Part of a small language model's weights.
Architecture: RMSNorm before each block, rotary positions.
MLP neurons of a small language model. Each row is named by its layer, matrix (gate and up: input weights) and neuron, and shows model dimensions 0-95. Each number is 128 + 32 x the weight over its row's rms, rounded and kept within 0 to 255. Numbers have three digits each. A neuron's up and down rows have the sign that makes its largest values positive.
A block is one neuron, or neurons of one layer that tend to fire together. After each block is what it responds to, as a language model described it from the Wikipedia text at the highest values.

L2.gate49:191093157142136137115135176071085127101145156121204120051145079097133186195103090177101125152125145096146152147099104098157117138155173164121060159171101109177134207138149185083175120092123091126151133148169137142117203055125166113099150100164165111193164126117133102099084124093160063146
L2.up49:111076110176088119131148109132176164099125080189138102116149145129106200114136088134123093104195116147149192120118065086131131131156084157180098120109107134015085160164118156069080160095149162121107123072174118152140097133153091108063083122083110114089155106116148098105068131121114113150
L2.gate68:092154129201207149139085164124163147088108149134102085104172153115172197161108128147137100110123077142113129098118123134118159068097148139081124093129103172137154138106136238108074094132140104154147119155123125139132144149155168070117119135134188115111156086113111125104079182130144151141
L2.up68:175112185175102156122122133094144129117090095078163132154082170203092125105062130139091068141166121159113105133177125097125121132093151157100123164111119089094115143132122136148142140101105114181106109077131162074194181154114112107131125118147033103134179159106169140136111154152067162194
L2.gate102:085091122161102143142182123143147093161103091132159123065084070145130151059095191184091137104132080158126120129128108148120105183079176141102182091158134126101079124083108090160139120102060114141115103093144114132168158170059143160102089112084114098110150119072118119094076136137120103176
L2.up102:130110164158136076104154116131163130148110099099091134079160116171168093135090158125082127144119085112151109061103153136164106082103137137107176181099140124123048132129148167137085142122123152194098147152194112140072147216081172154153136132228150147155129105141127076102098156086146164121
L2.gate114:097112075190128154102138110084119103124104159161164129084134085149103125087137126146143117152079133149113120126110175154059135053124095170132102131101135172111078103131129143093093110125116098114166165122128102105148145105134153129134151105147162183038161159156086090180106197079139129218
L2.up114:092121090135107110135207147113098141120120138161120147118126097135158097157118150110141144135106107088131108169075099054155120145092158168140130130124125126207125094134151155111173129108169149137144111135169184149192094124101128157103135155162155151127187194146111121131053112112122130163
L2.gate153:163132117120158129134136094092144135124119123135145130123164181139142152128145082089155148185110100176060129099143076179138090111146106110107164104133203159101119148170128144092110133122116107132106163189126113139112195119128199123142121074126108103108155128099129148124116213104141071092
L2.up153:138106217191097084192108073114090129149133127118122136136132129081167170114095141169145136136083059096124120089071106084138081129145097170155162137117135170110098144173166136158100140121182127149116136084094138144096142178139161162153105115131119149055079159146124054134172181174156216063
L2.gate216:152101183192102176093141141144148166110107138128131111091136103169113138188132137154160104155178119145134111179154169159109097122123164089134125120068134089115123082145183040120133140141137148182119096073114160121223110124127133152084143126140086127127124113161155127099103158121051145180
L2.up216:145108165142172117143100111164187107133127088131054119121125139110121161157107119091060118114174143115156171159157139115114129137094144103147100144148108115100140081127131126138112083155121163149152077082172173179152102125094140120120126152167131146114146164102136128108114200108160104096
L2.gate239:094133159180143086136117173123104158151121148114124142166135143167110127105083139114116107094106097121079193123150151085098094095134178179109143103130100190045123127153148192149141126154148172186199151108060119139111146152101141132095191089115198105133155165147118121153090161148145170108
L2.up239:099098115101160121138104147133115121134117122091120126153116088112110133117124107162114117146144109070123165106156099196131138112108169103113111126136122077096160109092143115146129117195131162107164159120088135125161209139119138132152135140082191071128188080128160097133137111119167167145
L2.gate344:133119156099091145116165164114104113149097177207107050087115126136134106104157134192094082153162103055153091115111076119103079124052138155123171059151144121149170171143089111133157143102110132103127129230122145096075161146105152123150119179161147096085153144142136098052151118072128171104
L2.up344:156116205168138151178117137094183118126137171115124068104106126128180060111162145158124096098171105170145139125125201136186144144132169069124096148140140115113134148113176168084071108143100130149146125102197132172151139097097137120153139119173133120070168104139147123106115099076128135112
Responds to: Function words completing set frames, such as "There are/were", "one of", "son of", "consists of", "more than", also middle word-pieces after an initial H (Hil-ari, Hier-ath).

L3.gate94:151137114144071169161125112125143137079128114141162140154101190168193096163182104158114158066185109203131079118107141141142082082150139121119148133150103164136136086123217152119136126071149104079147139082159159129091139116094154097146184073161152139121101181147112144175138148080046132127
L3.up94:181152136151116150115147110102099095085086115174174146125129130143109105117117085112117187100120198142148093144129133205107125130139162146084099156171152134089065157105067155138109113134131149176157142110091141146143150137124070158128170140114114184128143191137143110110156172255120181060
L3.gate240:117146109163155032155113109095164137063094110178138186085094111146082129184128108113108090100120139169097119148144116117077186151048154110085150166182126066157088109178117142102155049128049135073085118091120114167138150112122135125091178197088125162125121088104120067102212125106178150150
L3.up240:151166125152175153078078147094131106151136166190141181171180149109104111052173110151131202137119132141140165141121093137122162124136111072134102108092125145094147091144155115126094129131118116136196139095114184113101180126151063166123143088119116157112105148148110136132145162069121160124
L3.gate387:136111145156125163135072107112134130106128179140201094125111143186157141174155142133101167138190118116131185117133116120099131169163183207142142120083173206110134165131136136130108162115129114085181050209107140152099129135139106094081160199128110128113111074158093172154077131153142174076
L3.up387:155140143146077107150120098129110202066130105076088105164112104112120137103101081163106168115106114164145133134068118105146112124121139120102167133118109140117107127106108205127074087114098168128125151158165094153111170126125138063118144076138156133103094176113105144125129198186140172111
L3.gate436:105157179109134088119072069138148179122024091119137130072155159128149145147127099120113172131134107140160162108164139077080079138111144113158118109209110113086171104150159141179089123107136080181136113062181126151109085109155124096125135185116090102160094044122146146151110157155115150078
L3.up436:138131094130155143136113149122160120120173125105087095150128172158077157110129115127128099165115102164142130090182145091135102147099079111105141137167144142135110113168158128122167143105130144121199119083160096066110114141183089095105098175103152146063063099121123108150146120072112127130
Responds to: Word-internal pieces right after a fragment that starts with P or p, often in names or foreign words, e.g. P-ey-resourde, p-iny-in, Opp-en-heimer.

L3.gate29:178143151166153089127146113138130153141136033125101130092101104188152150078181141139114126135141089126153073089132134077128112119134188188143128091142106194137098126149229105140146127112145110081178123160139179180174152138159122093109157115110135087115128120104165088140097111119174139120
L3.up29:133146059100048134167186184078137129095135199150114075057142128133116131145111104153094144129140098129125182142156124130142104089076177099143146099169158155131136091127179084145117212113141116125091166148123132094158119149177113162126061175147142148108150126159035139144051161085171136184
L3.gate64:122060102192154131145122195142083041124110106098158120135136156145109065180144164143138125118110115125117131124106152115121107089064134162157102102131092167089194126101234131086128117109154078136145133088126126155148098099107112159127138166158140118072194114141144092134105122064141138144
L3.up64:126151156160104130102143186243112145189174147161157146129032138201136144103129135132223132136078143100128106165115131096074124100145110073105109153133144115108178157101134130104141160140142092115121137097090096118136093130120135152153089164120136111034118139145109086086142135171121125169
L3.gate284:085130064157167090121126117115161125147160136120201035150116054208171091102077143141105101125089136198153098118129102182129118113117225115176144107082095129061096159139132133100138145100066169083157131097100134107148131089120177151149083087118095182075092099031157123115082189106130088103
L3.up284:149063127159144098126089058133113149133119146114119084094176092115104127112113140137124151163121128098097121149149116085111097033144156126133134137182081158093162189063154116129069090103163066151110146084156100164123229083130158154092095155150158132110125144113136152087179150104097182140
L3.gate286:156035120143159062058192070128122209121139176147101105068108134155116167092089094134102112097113102180133131106086105111111086102137159186165159135136074096119072074084154133099162100070114128145148173108085158096151136144130127175086134130101179142092107088120148135100147094087156133171
L3.up286:194143125113133106129108071103147145145181141110165113195139092144154110049118148224137160128121109137172104107112152059120109107166149147120093103161103175070134124143175145135081109101127188167121160155141166157137113130083116151113155098156164139146164171180160076155135107105157121108
Responds to: Fires on "of" right after quantity words like some, one, one example, as in some of the, one of the finest; also on the verb in "There was/are".

L2.gate9:143086165166167133117113118109186061128107185144114174073091128136132116107154061126181115130154174110159140113097160130105098175087121137103181126104103147126116108153114123114111113128048187104147150108160064154109156146116162142084121109140090140126149095113151083108040136120086202060
L2.up9:122089161090115149138133143126186053160107091110117130161097072186165104151169122103194142123112148111117140197081112085167112089107117129170086084177130091172149137095076130100115149120130142196091114120139101151175130139117123119110143210093153155143084140092149079098119110166076100150
L2.gate97:161140100094104080126146093119172113101144117120141137137200161123175140137144079107112125117134101085167065166146168117109119107114116160125148106109075117171110133074116122102117094139096120116149189088183092083167190125106140073175111134116158084168134158146134120137117125143158121084
L2.up97:093161175175166135083172150096085172148169133124143158138108177073109177105085110110156108083153139096153164141125172147142149112092118136089117142168104091187186120122130115152093099120126038136174155132144089106155140130184070127087156113182121177073097118122143130098105102081147130092
L2.gate127:115144112122147157138125171122155120097145130121173124181051132140171096132126125171136173136155128110124127178139138079090103065079124171154127143105112173147114184149103159103114108098081171179133135108205130093082171128156087104119164130092108150116110140090143159128111175090084146079
L2.up127:179110123147147083189157083104152093136191107114152162133193185133070167139110128115101163116173169176073160128151112072134087106082124191151065096177152116106112151116090158129117102127098086138122114085095137205055157098160148156099189201115087181185127058107181109094206093127123165063
L2.gate191:139123083134091157126128135114164124042044095172085138135066118195118093125113163165122150183198114206154152118119157091105128124127097160135182126123084148078138131080154155225103072104114111104176103109097137122102096127097120141120166184177126093144125242154163059105098130100075167149
L2.up191:130117113130147144063098109172131142163103140186042213154119134083153183086105102144159159120194093161142114127120108096137122181075122146134125085115117128168128118142130199148128086131058196080138142130108097142112131093130107082107126164114149147102103129150153179124139124111104123134
L2.gate213:169115215098144141166122126136137108143132152092166168105102190214137097168099122141096158119102173184070176103117128141112140179128169082119075091124120128118123135088170162141073025124128171163050126116146155180127076109139109084126131146141166148188076136097160105106168176153143116107
L2.up213:157144078142128139138149111086097103151111156087137159167153128142162144115140091109150116104118132081184124158168068186087112174146175092135095103148096087106143168106129117115146152173120141155140150121133130074087126076095088124115096167127085086099124105136129150100117100177128130083
L2.gate293:077080166120090111113097090121128173151132165156064091166144134110122189101117196101056170187109137059092194108113110133081133128073128198153161104103056128104110177106151154153100102110041087126131115177112100121119173112078131146085176118093142154114148088150166093150101123106199073083
L2.up293:181096096151135151174101154147130145109124165102118152096133101135130124126132104108126153159129128145134079160114127088111066094146135145148134131152070127084150168182116106112096161175072107107129100131120105103155166166125089084097152057114163144086122163143175182134134114079090153059
L2.gate346:155139103139157077085071051113139141105081046152158117125141062133168139095131144109111147159117179085132162165125115094109145049066123112167085071154117101107137136101096139103086161148086163077197091113129126136145156085094070134056152171096064114152084125142101151091168110118145128111
L2.up346:151085095143105137081134125170117137152173102147132063119086163101152163149129153126121162089059114132108099123099151145132155096165118156065179140107131118143122145124152146197161156159046118143166143114136110082144175161104132091130109133129150074063118156143100138138153142150147068161
L2.gate436:166115179135121068133149118099093116090144140189116115100091117142146122094136112135116163128140146113095063129173117151102105111081144153067124111083129123101106076124107095137145148097149136140108108085099175115118198137182120094177098133154114186098164183105133108136135133065140157069
L2.up436:151022105092106115169137108103176153093095024099175132167138107146135143118170087071094101172067136148130140162130089084123077078167155191133139077138164152121189196128091138096141169103139119126162113082095169162155112135129108115101060121113095137099140110159114106074154177116118130149
Responds to: Word-internal pieces continuing an odd split of a longer word, especially "es" after c/oc as in dioc-es-es, ca-es-ar and occ-up-ied.